{"num_hidden_layers": 8, "hidden_size": 384, "num_attention_heads": 3, "num_key_value_heads": 3, "head_dim": 128, "intermediate_size": 1536, "vocab_size": 9769, "hidden_act": "geglu", "norm": "rmsnorm", "norm_place": "pre", "norm_eps": 1e-05, "positions": "rope", "rope_theta": 100000.0, "rope_fraction": 1.0, "qk_norm": false, "attn_scale": 0.0884, "bias": "none", "tie_word_embeddings": true, "parallel_block": false, "init": "normal", "init_std_qkv": 0.042, "init_std_o": 0.0, "init_std_up": 0.042, "init_std_down": 0.0, "optimizer": "muon", "learning_rate": 0.00947, "lr_mult_o": 3.0, "lr_mult_up": 0.637, "lr_mult_down": 2.0, "beta1": 0.9, "lr_head": 0.0054, "max_grad_norm": 2.0, "warmup_steps": 200, "schedule": "wsd", "decay_fraction": 0.789, "decay_shape": "cos", "final_lr_fraction": 0.1, "batch_tokens": 65536, "max_seq_len": 1024, "doc_mask": true, "train_tokens": 410500000, "max_steps": 6264, "dataset": "wikipedia_en"}
MLP neurons of a small language model. Each row is named by its layer, matrix (gate and up: input weights) and neuron, and shows model dimensions 256-351. Each number is 200 + 40 x the weight over its row's rms, rounded and kept within 0 to 999. A neuron's up and down rows have the sign that makes its largest values positive.
After each neuron's rows, "fires on" lists the tokens most often at its 100 highest values on Wikipedia text that the model never trained on.

L5.gate1077,186,215,114,198,181,109,170,218,185,243,219,177,211,187,211,220,197,229,163,214,161,202,169,216,248,153,176,195,227,271,166,218,187,179,255,151,204,212,120,243,178,213,276,200,239,202,215,168,197,202,181,267,177,197,235,161,225,193,153,184,163,208,97,108,162,277,155,150,220,158,140,192,224,187,233,173,169,237,122,185,115,213,209,159,202,176,245,143,260,160,137,206,142,80,212,170
L5.up1077,179,159,191,222,214,163,242,224,210,226,187,182,182,221,241,261,197,301,183,139,201,188,189,173,144,202,153,180,246,238,218,236,171,223,234,202,222,167,150,229,158,173,180,206,284,234,195,229,246,248,212,215,216,223,230,194,203,145,233,219,276,206,188,227,167,255,84,154,263,275,198,167,236,183,152,180,289,187,217,224,199,301,197,177,187,205,248,256,250,234,229,182,183,225,192,159
fires on: " en", " En", " Car", " inter"

L5.gate1486,224,254,100,158,151,189,176,185,163,226,143,193,203,184,227,165,244,250,239,209,208,181,162,213,176,147,202,202,221,213,184,213,228,188,250,191,147,241,143,201,207,199,189,210,133,134,174,157,140,152,175,240,216,204,171,191,113,199,205,206,98,213,211,138,264,210,177,191,198,242,133,283,166,236,197,198,156,206,256,159,134,244,131,185,200,224,152,101,243,209,164,207,212,200,227,197
L5.up1486,163,186,267,218,179,250,158,161,188,201,196,251,188,197,201,258,210,223,244,214,131,232,203,192,258,172,262,220,256,190,195,193,290,312,229,313,192,161,144,195,215,253,243,237,153,220,265,162,239,194,194,235,147,229,230,263,232,226,258,217,186,193,259,254,174,130,208,173,139,230,218,175,256,122,216,171,301,196,234,168,250,204,199,150,196,175,250,184,249,229,144,139,181,170,190,214
fires on: " ex", " tri", " bi", " sp"

L5.gate425,191,242,217,180,264,207,176,223,188,278,207,204,204,194,136,259,186,198,287,229,165,206,162,169,163,202,147,205,246,177,202,148,227,190,136,268,228,124,275,205,208,278,242,244,191,210,209,166,156,188,184,200,143,191,176,164,161,240,204,206,144,272,222,218,200,235,158,193,161,126,193,202,139,153,259,233,230,205,203,272,238,182,195,211,157,264,205,215,154,226,140,162,207,223,180,192
L5.up425,223,214,200,257,232,235,234,181,298,166,135,190,210,257,237,236,248,205,192,184,202,131,198,161,192,239,170,174,143,150,210,270,223,141,179,182,215,190,172,228,267,225,160,175,195,189,172,153,168,226,266,156,208,222,271,216,204,211,244,250,137,237,159,229,177,188,233,206,148,245,191,199,238,207,266,222,234,213,205,195,174,231,207,214,243,123,191,208,130,189,142,170,200,227,215,297
fires on: ",", " was", " are"

L5.gate1436,236,157,181,178,237,262,219,217,208,243,249,165,157,170,203,227,299,208,241,203,243,241,175,204,210,215,182,205,234,225,188,198,243,232,180,207,171,126,216,218,165,249,158,174,144,126,202,126,173,193,227,203,176,155,207,255,207,190,186,188,182,204,221,215,214,204,270,214,150,162,291,203,160,172,209,116,219,170,231,235,162,195,112,221,178,220,214,271,207,208,215,179,285,215,251,251
L5.up1436,240,241,196,220,146,171,174,132,229,197,237,238,174,258,217,185,189,228,192,190,212,214,195,207,149,206,247,284,171,160,109,311,195,256,208,188,221,190,226,223,224,202,164,207,171,147,185,186,181,207,165,173,159,201,238,165,236,65,159,171,250,66,142,130,186,232,240,216,207,145,197,187,117,239,177,245,228,176,193,188,173,139,152,230,185,212,242,198,244,136,195,193,234,271,245,194
fires on: "a", "ala", "ma", "va"

L5.gate501,247,181,211,179,157,199,173,151,210,191,156,244,182,154,68,206,210,188,224,204,172,240,273,213,264,181,237,220,182,189,204,198,229,180,234,183,173,212,282,102,156,274,226,208,151,242,197,139,236,303,156,242,217,182,162,150,188,279,234,158,140,199,200,167,203,148,193,234,228,162,201,228,208,236,151,198,178,171,205,169,261,211,187,109,284,223,194,217,189,223,217,166,121,238,212,186
L5.up501,222,169,241,196,160,205,223,150,294,272,239,177,157,172,117,145,198,182,247,206,276,232,280,186,249,259,224,191,143,174,151,208,220,181,176,256,246,244,259,149,156,172,192,214,216,181,249,229,258,241,235,208,153,191,174,195,271,241,141,278,171,270,208,269,212,210,185,269,216,155,257,212,265,193,212,217,178,170,253,225,194,264,178,226,153,217,261,253,138,210,165,169,217,180,153,207
fires on: " I", ".", "I"

L5.gate702,226,250,210,217,158,225,178,189,186,182,205,159,230,208,236,163,182,243,193,274,192,140,170,175,171,198,249,264,156,207,183,188,211,212,224,253,191,187,239,214,139,194,149,257,236,145,260,112,153,172,226,248,264,223,225,183,265,260,221,232,165,262,259,157,220,191,184,185,131,211,247,164,211,121,164,122,241,199,243,159,207,172,220,177,229,203,143,133,231,189,167,139,163,203,230,135
L5.up702,225,166,196,193,128,175,222,189,154,165,266,253,205,244,215,176,166,203,182,255,255,208,202,127,247,153,197,230,212,158,294,191,195,295,197,236,230,171,170,154,188,220,192,232,298,201,166,191,216,185,223,186,253,200,204,236,206,267,180,148,196,196,197,143,180,171,213,281,235,185,169,145,194,229,173,239,242,231,162,197,173,243,166,228,275,101,156,205,250,163,107,293,258,147,288,128
fires on: " for", " –", " De", " -", " Le"

L5.gate241,159,197,152,167,172,152,150,149,201,225,211,157,260,150,196,181,206,193,140,239,256,144,89,155,207,235,183,206,252,237,165,229,212,222,236,162,205,176,176,197,220,199,245,238,149,215,194,218,156,189,139,134,168,255,191,150,219,157,271,234,232,178,190,246,157,161,246,239,228,261,188,176,180,208,280,203,178,215,239,224,193,165,211,132,249,209,155,159,197,139,127,279,255,213,159,156
L5.up241,236,306,280,251,181,268,215,166,184,222,158,295,167,231,202,245,203,193,211,198,223,168,223,147,246,208,242,218,190,139,163,239,221,214,209,239,160,210,268,224,234,231,178,168,244,205,257,198,186,191,248,223,143,163,156,226,262,205,197,231,307,173,218,168,232,207,210,276,290,216,168,195,219,160,207,163,184,205,253,200,237,151,247,265,196,230,226,235,243,199,192,259,210,175,161,238
fires on: " as", "or", "on", "an"

L5.gate1527,192,309,276,193,151,198,227,214,169,163,165,275,220,237,204,217,276,183,206,183,172,275,209,182,187,212,245,164,224,179,141,226,160,228,202,196,192,112,126,204,286,202,167,149,165,163,216,280,219,200,218,202,117,206,204,149,182,176,208,211,249,232,230,201,188,194,198,230,169,184,147,235,171,251,126,167,129,155,184,174,222,260,158,190,190,129,218,166,254,179,234,183,159,224,218,230
L5.up1527,247,217,263,216,273,171,186,254,217,158,258,174,181,190,244,139,199,162,199,218,202,220,164,201,225,232,212,165,226,181,131,236,129,194,190,98,228,149,239,94,198,192,162,252,218,151,171,237,171,169,136,187,186,111,186,215,187,128,224,149,158,177,151,186,189,230,193,110,216,188,109,271,219,200,153,151,212,213,250,157,214,159,236,212,196,222,187,224,143,192,211,181,202,198,210,210
fires on: " and", " County", " side"

L5.gate1074,206,238,273,186,237,205,186,186,195,189,159,166,213,143,181,251,152,255,238,135,192,179,181,214,235,285,196,199,263,251,162,161,173,217,180,172,214,226,236,169,188,248,225,172,172,224,271,245,161,217,225,199,201,190,248,237,231,197,138,216,236,198,185,235,235,121,125,202,161,240,212,86,270,215,173,156,190,175,172,194,203,230,148,252,221,278,209,255,143,187,216,234,252,242,215,252
L5.up1074,157,181,249,246,206,244,203,177,158,282,227,165,158,296,198,227,265,187,160,222,169,262,187,207,262,271,222,217,175,193,206,274,191,208,216,229,210,219,253,159,184,278,229,254,237,159,138,255,200,160,194,164,191,186,228,232,147,286,158,168,197,204,204,302,229,269,157,210,213,213,178,245,189,186,191,170,200,180,201,161,180,248,267,158,200,143,266,191,107,187,202,116,134,251,189,172
fires on: " and", "or", ",", " ch", " &", " And"

L5.gate764,217,151,190,158,257,220,119,247,193,178,209,167,199,166,218,270,199,181,198,211,195,197,213,218,200,146,185,268,200,228,187,223,159,207,178,232,259,196,219,177,150,219,227,207,210,180,215,193,156,240,271,157,166,165,186,165,205,200,167,103,246,135,202,172,250,207,261,296,94,185,304,256,227,170,171,242,186,192,215,205,143,162,209,155,230,225,229,216,183,221,158,198,224,209,214,145
L5.up764,264,259,101,206,185,201,253,160,216,135,327,199,224,269,176,233,250,240,157,192,184,222,233,187,170,136,297,214,180,180,230,152,168,148,204,149,180,222,190,197,144,208,233,247,257,181,217,227,234,221,202,203,199,187,215,190,225,166,187,188,167,201,160,205,205,158,171,247,135,155,187,281,228,180,164,156,224,296,161,256,216,207,206,210,142,163,184,237,170,270,196,228,140,177,201,240
fires on: " De", " de", " Le", "te"

L5.gate47,247,177,168,225,195,182,226,220,152,220,174,148,182,214,184,199,264,176,210,197,272,139,201,268,238,205,225,205,143,183,265,263,243,240,188,82,222,168,159,191,225,248,173,197,185,168,130,131,209,234,154,123,221,164,168,265,158,226,182,200,239,204,242,191,225,212,181,180,168,135,210,232,183,92,225,136,195,249,171,201,206,244,197,259,182,231,233,191,205,178,215,175,177,176,259,173
L5.up47,203,175,255,226,223,187,159,249,215,223,268,137,196,156,152,190,257,216,238,194,242,228,232,202,246,146,234,228,197,232,173,169,155,204,225,240,230,190,169,209,226,223,197,152,166,135,179,179,225,237,205,224,176,159,182,223,158,190,186,171,156,143,209,232,102,216,176,197,183,153,217,194,207,292,202,253,213,150,245,152,193,124,207,193,176,281,157,202,147,185,205,234,220,113,207,194
fires on: "19", "–", ":", "′", "-", "im"

L5.gate1025,167,214,303,217,222,119,200,255,231,170,171,217,201,244,293,149,120,198,224,210,184,167,238,162,168,163,225,199,212,223,254,232,81,209,186,188,224,176,193,227,225,225,85,144,198,220,190,249,219,178,136,245,180,174,211,191,212,168,234,197,198,231,186,168,172,179,121,244,184,238,232,188,182,138,234,143,136,251,197,223,245,226,124,255,156,201,183,205,178,179,187,189,137,281,126,162
L5.up1025,206,137,238,273,195,174,126,273,207,204,184,159,116,248,245,226,257,227,214,197,121,105,134,198,199,190,211,205,148,220,163,229,218,138,197,209,256,165,215,153,258,174,198,183,287,260,221,193,284,216,165,178,218,176,159,222,241,241,157,158,186,184,165,238,171,219,183,227,154,224,254,202,174,137,173,242,235,164,141,184,179,200,250,192,265,95,216,168,209,192,119,233,231,185,223,199
fires on: " most", "est", "ly", " the", " Most"

L5.gate908,269,205,241,216,175,180,215,207,244,205,279,169,176,232,210,221,141,179,243,205,213,164,137,233,192,203,150,212,152,253,126,252,293,164,249,224,149,157,275,275,245,177,217,171,240,200,241,176,196,247,216,219,167,195,132,111,144,156,265,205,184,213,282,147,194,245,278,161,227,226,162,156,255,229,183,218,250,202,184,230,174,259,163,166,118,181,221,136,203,175,237,133,230,153,220,130
L5.up908,231,191,172,231,197,240,194,164,198,163,163,232,173,171,227,230,204,157,238,215,157,163,185,195,215,199,192,161,196,197,233,239,199,223,141,166,153,134,251,224,231,190,151,211,161,255,213,231,138,245,162,210,242,159,247,188,181,190,192,160,249,242,220,279,237,144,226,189,174,238,153,231,179,216,133,236,239,180,216,170,137,258,194,132,172,262,143,187,249,213,269,118,243,160,166,219
fires on: " G"

L5.gate55,167,169,240,204,228,172,157,206,205,186,181,205,161,201,163,172,254,154,217,287,152,207,200,226,245,163,137,235,251,250,257,219,227,244,224,164,248,216,166,121,168,225,244,187,163,202,260,195,180,196,195,156,186,157,250,233,259,197,257,208,180,206,153,197,224,154,204,193,202,212,166,175,171,175,190,213,254,229,205,252,224,178,142,181,181,239,175,145,156,247,147,206,122,177,247,150
L5.up55,148,224,234,122,173,242,185,186,281,177,153,223,167,205,205,183,171,171,219,175,197,217,188,218,228,246,256,181,205,135,225,131,166,247,199,167,183,226,282,243,199,204,158,176,164,236,227,155,267,203,210,337,203,223,142,175,177,144,199,216,179,216,254,159,243,149,165,158,209,233,170,210,288,185,166,161,152,276,173,266,188,255,180,220,235,221,179,176,217,172,171,230,254,190,158,206
fires on: " V", "V", "v", " F", "k"

L5.gate753,208,205,210,218,169,203,204,246,167,183,194,162,209,155,187,193,190,202,237,226,245,202,261,250,198,261,228,180,210,210,181,157,186,253,246,209,188,210,201,235,132,176,209,189,178,193,208,147,137,167,145,225,182,148,249,208,226,177,153,153,191,271,208,181,217,127,228,195,255,251,218,233,191,234,208,229,247,176,185,219,217,186,108,240,247,264,230,227,152,203,175,203,190,177,158,230
L5.up753,201,190,166,223,248,163,226,188,236,201,272,225,221,211,233,174,257,189,152,134,120,220,246,203,170,189,186,285,189,238,167,153,189,257,149,251,157,220,266,229,215,225,210,217,158,206,165,217,152,229,256,179,223,255,279,143,164,210,172,224,171,162,243,209,220,242,211,280,189,167,179,170,235,214,201,171,162,149,270,135,295,201,162,212,157,134,245,214,215,175,164,206,193,208,205,154
fires on: " s", " the", "ew"

L5.gate1531,225,152,206,190,210,146,222,198,191,122,117,180,227,238,167,143,169,295,187,210,179,261,177,219,159,220,135,185,236,144,205,248,257,181,162,213,213,191,156,155,172,193,146,237,198,214,178,218,225,219,236,192,173,256,131,197,233,183,155,266,221,270,160,208,109,159,211,257,188,255,210,206,172,215,196,274,228,205,173,223,287,130,219,189,164,176,208,174,244,213,236,190,183,218,173,193
L5.up1531,175,205,174,227,197,172,210,173,159,197,212,210,130,262,223,140,162,265,156,190,171,185,173,236,245,215,178,253,217,202,157,203,179,184,181,216,155,205,215,144,261,158,253,169,140,230,214,208,180,149,202,186,190,201,143,200,123,241,217,267,251,188,127,191,165,202,243,191,289,258,147,265,100,225,257,274,276,258,204,177,174,223,260,211,216,162,206,171,227,207,238,169,276,194,140,251
fires on: " P", "al", "ar", "id", "P"

L5.gate1153,203,229,218,170,240,300,169,232,249,121,226,268,314,180,176,209,195,251,219,197,200,183,201,183,205,224,264,188,194,222,157,228,252,174,207,210,233,300,131,157,268,223,165,185,214,186,188,212,146,223,126,214,181,210,222,215,194,190,255,208,173,189,186,221,159,187,242,243,167,163,231,263,221,172,232,200,237,243,268,181,189,157,164,230,117,231,210,208,170,223,155,143,201,224,258,159
L5.up1153,185,232,151,194,178,227,233,201,233,209,199,264,197,231,257,173,201,282,153,192,212,210,248,142,131,106,167,179,229,193,171,237,148,129,202,152,216,264,242,165,131,221,257,167,247,240,192,258,195,154,166,226,201,247,234,197,261,207,208,191,126,205,235,216,226,261,138,171,232,142,180,223,171,205,202,176,192,263,192,202,176,215,190,214,275,169,205,177,237,252,197,243,211,167,240,262
fires on: " s", " m", " h", " p", "-"

L5.gate652,257,208,173,227,224,212,177,226,154,155,77,231,204,221,235,214,240,239,177,207,164,183,162,212,250,170,259,148,238,185,181,252,131,191,151,187,179,121,213,176,209,256,195,270,110,145,222,205,177,222,196,233,161,164,183,201,153,235,227,286,188,180,253,169,210,137,177,156,184,254,210,273,176,206,238,162,150,90,214,186,216,132,217,176,203,238,165,231,154,206,169,205,215,158,234,167
L5.up652,217,188,224,231,187,164,158,217,184,208,196,222,201,219,155,231,205,140,248,246,259,185,201,201,202,214,246,218,170,190,151,232,180,158,186,183,278,201,185,259,256,227,210,180,225,216,256,142,221,210,208,186,181,161,101,257,245,100,205,198,231,161,190,258,201,220,234,160,220,213,202,222,184,207,189,199,198,231,146,233,263,188,200,298,152,210,164,176,179,245,191,203,212,190,227,172
fires on: "c", " ex", " dep", " comp", " bi"

L5.gate989,287,156,229,233,218,170,219,131,197,229,267,165,170,213,248,247,286,221,255,159,233,175,263,229,138,124,228,156,186,132,155,127,214,163,184,184,144,191,160,159,184,214,252,165,139,168,177,214,176,226,171,182,186,150,179,187,230,187,232,221,261,151,193,228,218,244,229,180,189,179,204,217,169,177,266,193,186,128,190,237,137,157,235,148,180,206,221,268,282,262,198,215,240,207,170,80
L5.up989,185,199,192,138,183,173,218,300,206,202,191,181,154,146,254,267,136,225,172,140,163,211,173,301,159,285,182,224,125,245,141,162,182,182,161,235,149,227,207,145,241,186,167,210,151,180,154,274,183,241,174,233,177,158,200,144,212,250,233,182,146,227,264,213,179,267,222,196,160,184,175,176,174,99,282,182,146,258,220,233,199,138,180,214,197,207,137,201,229,271,138,160,236,197,173,138
fires on: "P", "res", "amb"

L5.gate676,155,216,196,147,255,200,203,199,164,189,233,189,182,153,221,241,174,203,239,212,258,156,182,242,210,246,249,221,155,183,184,196,181,212,211,170,175,234,215,283,215,178,249,163,159,166,104,257,220,202,239,201,247,205,216,238,177,204,126,137,191,154,210,179,184,187,180,251,259,249,182,197,203,223,255,223,227,150,234,158,277,232,175,203,174,177,172,208,199,212,205,189,150,130,204,230
L5.up676,289,149,171,203,207,199,241,229,305,253,189,247,234,95,209,145,236,219,251,245,227,167,193,188,155,198,170,148,136,248,156,214,189,216,190,250,207,166,240,217,230,245,177,230,240,221,150,182,226,142,202,167,214,218,122,170,199,143,262,236,139,245,190,154,216,224,210,240,204,205,184,220,220,237,200,234,223,149,203,292,219,124,184,184,170,185,226,234,254,201,191,223,191,255,190,228
fires on: " l", " fl", "-", " Running"

L5.gate529,160,141,151,267,166,206,191,188,189,218,268,177,112,134,234,213,171,283,236,198,184,168,186,180,243,209,183,218,179,232,194,292,111,131,219,134,146,143,272,80,213,131,291,138,212,220,178,246,159,172,192,238,233,248,157,153,141,160,211,235,172,157,225,169,258,206,197,246,208,195,196,114,204,185,223,180,269,175,225,270,219,276,212,153,137,189,211,177,231,226,187,248,233,77,200,186
L5.up529,208,161,232,185,162,151,225,262,219,206,193,103,237,221,100,185,159,233,201,217,181,131,215,216,169,229,249,180,223,145,210,173,258,181,227,157,190,231,254,225,161,192,195,162,158,171,220,150,195,192,151,176,176,185,208,193,214,191,204,160,243,247,192,290,165,289,108,180,280,216,188,181,247,208,160,179,209,124,172,155,181,210,168,171,196,252,217,241,191,195,160,167,208,198,189,263
fires on: ".", "I", "9", "13", " 1", " 2"

L5.gate112,223,202,127,244,190,185,191,219,213,279,149,271,222,185,204,197,248,238,251,148,133,109,233,215,176,177,209,156,186,208,179,245,246,188,198,202,260,224,164,166,143,146,191,145,174,170,195,203,143,154,229,195,209,252,237,232,182,253,168,243,149,207,170,186,144,141,239,193,174,237,254,168,254,246,174,173,215,248,255,139,148,142,170,196,163,227,174,236,169,169,236,220,170,262,231,179
L5.up112,144,246,196,214,176,229,174,261,212,226,204,250,167,181,174,134,230,212,232,228,240,199,124,247,244,226,126,226,219,189,217,230,180,209,207,139,188,186,214,257,179,219,231,245,185,180,158,182,208,281,235,123,213,232,151,204,294,196,187,215,208,143,245,182,210,167,208,225,178,226,241,201,240,183,115,126,166,146,185,251,197,148,249,209,171,222,201,192,165,161,222,204,201,165,190,280
fires on: " 18", " 17", "15", "18", "19"

L5.gate90,188,217,204,236,217,190,191,158,214,142,233,201,261,256,231,260,195,237,183,214,166,234,199,235,257,187,135,177,165,121,239,219,213,198,114,154,172,228,192,141,284,205,255,198,166,215,160,196,233,175,250,253,209,250,174,209,164,219,270,172,277,176,248,239,223,143,187,265,128,139,207,228,206,164,265,177,189,260,222,186,260,97,222,164,232,213,154,194,145,176,200,213,252,243,248,151
L5.up90,243,229,239,168,193,150,223,299,134,208,232,240,252,314,225,224,221,159,221,162,163,174,153,246,237,193,152,155,288,194,138,202,161,191,171,230,279,208,211,212,188,223,218,186,145,264,217,240,170,225,216,251,135,180,214,206,204,267,228,196,204,179,214,158,214,205,248,292,154,233,205,243,210,73,207,247,215,171,163,243,254,243,181,235,198,264,225,205,282,170,189,189,303,198,223,199
fires on: " 0", "P", " A", "omm", " 17"

L5.gate930,173,214,175,274,210,235,194,180,187,218,233,214,226,256,172,201,231,158,209,202,174,202,193,153,292,216,231,219,200,253,164,186,134,137,159,173,109,201,193,115,187,261,217,148,246,242,228,164,181,186,159,213,186,212,196,202,228,197,203,260,257,171,180,146,233,197,272,238,128,180,153,160,263,149,191,208,194,188,169,255,245,153,201,154,118,233,241,153,204,234,177,207,244,180,228,145
L5.up930,292,191,237,141,234,125,220,277,148,200,226,174,223,235,281,214,143,174,219,233,181,223,209,158,248,194,118,176,174,237,191,201,153,200,153,221,165,237,161,188,215,130,202,218,171,196,209,196,182,206,218,241,208,265,250,173,179,197,164,247,203,175,185,155,210,121,216,269,199,264,246,174,213,180,200,200,183,241,164,213,187,153,191,228,171,308,157,157,270,230,157,209,224,158,177,195
fires on: " B", " All", " C", " A", " F", " U"

L5.gate1251,181,252,256,198,202,139,178,209,218,197,179,247,170,213,253,229,167,240,167,153,208,192,234,174,184,271,267,182,219,240,224,125,238,198,203,217,152,195,206,166,184,76,227,272,158,210,155,223,174,233,201,148,205,162,212,269,214,96,157,198,211,166,164,214,242,219,235,214,162,158,258,221,197,175,164,168,285,229,229,180,197,217,206,208,230,160,155,202,203,195,235,179,206,171,215,149
L5.up1251,191,208,247,269,151,191,169,210,238,186,249,207,127,169,90,246,286,270,156,188,173,181,173,187,190,117,223,179,190,205,158,162,190,128,254,154,241,226,222,158,136,204,174,154,229,210,245,220,191,170,214,137,159,208,142,268,176,225,210,228,225,180,150,139,197,98,240,259,187,220,204,211,182,261,194,251,191,145,269,222,183,187,179,266,193,197,231,226,257,228,158,169,160,195,145,147
fires on: "-", "ed", " Built"

L5.gate1236,260,222,186,163,210,186,107,174,160,215,202,191,215,243,221,191,219,155,191,229,227,197,179,168,212,135,198,170,217,179,206,156,147,102,226,199,151,201,119,176,185,214,149,224,213,196,187,198,204,209,190,183,200,154,216,228,212,227,220,220,218,209,213,218,71,175,196,130,150,234,188,243,165,225,245,195,195,253,190,137,181,293,214,194,203,179,252,186,216,234,192,247,130,246,225,206
L5.up1236,227,172,146,148,235,242,162,154,132,187,198,188,135,185,290,200,183,119,164,171,210,165,248,175,232,203,205,189,160,170,185,210,124,220,204,169,244,216,144,141,224,260,196,248,187,197,140,222,157,178,241,185,137,217,176,204,130,181,212,263,197,227,198,176,159,245,220,119,219,203,216,201,205,166,181,171,153,227,171,153,130,204,242,184,162,244,144,281,185,183,186,203,273,210,213,240
fires on: "g", "G", " g", " G", "og"

L5.gate1302,178,175,263,184,130,201,177,225,224,266,170,214,225,226,177,34,198,203,186,207,180,154,191,200,203,141,178,172,233,172,188,143,141,203,218,218,145,196,122,260,216,222,300,204,219,166,241,134,238,194,183,231,151,167,134,240,257,221,164,222,124,230,212,172,205,155,244,158,195,132,203,196,193,180,141,167,191,223,176,206,261,166,125,222,127,199,226,217,148,218,216,232,156,215,167,258
L5.up1302,220,140,208,188,209,252,173,231,213,203,199,194,219,179,206,168,236,159,183,167,181,172,249,266,285,175,215,220,174,216,101,228,217,164,183,194,129,207,167,193,289,252,198,211,185,180,183,239,206,226,157,214,189,185,135,230,206,191,121,215,231,219,185,267,230,182,243,193,188,230,205,114,208,176,260,150,168,217,204,163,269,205,266,197,181,142,194,246,173,200,271,268,228,80,250,259
fires on: ":", "′", "rah", "″", "-"

L5.gate463,215,235,207,156,231,166,255,170,229,239,234,169,210,172,166,199,158,124,246,252,213,223,208,119,184,186,206,183,267,175,219,168,209,159,212,215,180,192,186,253,226,153,247,213,219,192,140,177,144,236,185,189,219,152,195,109,241,212,166,183,195,239,201,165,262,272,165,146,191,162,165,250,206,173,213,212,190,212,157,137,221,255,157,170,152,186,203,151,176,179,166,165,195,199,255,167
L5.up463,235,185,213,191,135,154,201,160,212,233,250,216,243,224,241,176,248,229,274,210,191,199,206,239,230,170,216,178,165,190,276,169,213,231,201,192,248,195,217,178,197,235,209,176,182,290,214,172,223,196,198,177,131,140,244,195,134,229,168,221,218,195,219,215,138,155,197,219,193,188,246,241,185,205,157,233,200,235,135,187,207,154,252,154,233,151,223,241,220,227,160,166,197,221,203,173
fires on: "-", "B", " Disc", " rec", " Se", "Ch"

L5.gate851,258,232,217,276,254,170,199,157,265,210,211,183,169,272,215,235,269,188,210,186,247,184,197,118,210,194,116,222,206,222,222,120,181,196,230,190,237,210,160,156,165,155,185,242,223,268,176,240,188,219,167,216,228,166,206,245,218,219,228,245,223,215,247,241,155,259,251,227,183,242,186,228,200,197,154,223,195,236,184,160,225,217,205,181,237,266,134,252,117,214,241,162,250,190,298,186
L5.up851,223,289,170,267,119,199,149,211,123,269,299,140,153,206,190,244,303,138,176,256,206,206,172,135,164,205,226,225,235,226,265,206,145,208,204,298,207,155,188,184,210,222,138,198,193,178,157,159,172,211,188,155,161,140,183,308,156,222,199,214,177,159,221,184,150,216,163,202,174,247,227,131,134,237,161,164,212,162,156,104,211,176,193,196,227,217,222,186,231,257,152,267,121,277,216,200
fires on: "ag", "g", "ig", "og", " ever", " =="

L5.gate954,231,213,250,275,196,199,243,259,222,253,200,173,203,176,178,223,174,233,189,180,159,169,171,184,227,203,222,184,179,190,213,166,245,185,241,244,202,113,231,207,210,203,256,235,223,195,225,283,153,192,273,200,251,240,174,173,200,191,206,244,261,224,220,205,245,211,242,222,261,262,137,214,149,162,142,157,178,212,230,210,205,170,192,115,238,243,208,182,233,170,232,225,183,287,176,221
L5.up954,168,264,227,162,156,279,196,117,204,203,206,252,172,236,183,146,210,186,168,194,228,215,132,186,132,104,228,199,188,240,192,166,265,198,216,217,181,229,186,128,181,218,238,160,233,232,106,224,197,49,156,166,255,235,234,268,174,222,241,208,225,207,173,107,160,125,226,250,120,219,213,130,141,196,217,193,245,206,217,147,274,183,217,242,171,208,247,142,157,178,244,238,275,189,194,179
fires on: " up", " Up", "up", "ed", "ing", " located"

L5.gate474,254,166,197,155,260,303,216,214,196,274,170,168,288,215,212,240,231,165,233,230,232,155,201,103,261,188,194,176,192,224,182,162,271,181,203,151,292,199,245,252,205,159,221,138,244,164,259,199,229,167,189,180,176,167,246,218,188,211,224,193,236,215,159,259,212,187,111,169,220,275,240,259,190,179,261,203,225,212,208,224,227,186,156,234,167,176,144,192,314,186,266,218,206,188,174,264
L5.up474,180,198,201,190,220,247,157,160,148,177,216,168,201,179,247,250,155,152,180,224,184,238,164,198,218,207,281,152,154,250,214,220,152,131,297,160,215,165,218,282,234,132,240,254,172,171,161,205,201,264,271,151,176,208,174,213,99,193,188,86,107,197,317,218,189,131,275,150,190,206,142,155,158,285,163,170,193,208,214,206,211,179,177,201,223,199,204,207,224,183,217,232,135,141,191,165
fires on: "-", ":", " cor", "(", " inf"

L5.gate666,173,169,230,185,203,154,242,236,213,205,211,225,197,151,205,176,193,218,218,192,208,205,200,242,204,191,138,187,174,262,227,234,180,210,261,203,209,202,160,205,158,229,188,160,214,181,241,166,227,191,168,219,234,307,166,145,127,231,172,168,154,273,159,221,145,229,248,251,234,186,155,140,203,266,127,242,166,183,226,280,193,197,212,151,226,169,148,277,221,155,224,243,242,210,230,218
L5.up666,207,266,220,154,284,162,174,224,216,159,157,209,141,188,260,163,135,172,219,220,173,165,188,224,181,266,136,168,183,214,160,248,225,193,162,158,166,209,241,221,183,206,226,188,157,227,203,133,230,167,202,247,170,239,205,195,136,141,234,232,122,103,160,171,157,228,146,214,166,298,246,214,211,218,173,223,210,202,135,180,200,179,193,222,190,234,180,171,235,161,197,103,235,289,155,168
fires on: " r", "15", "ma"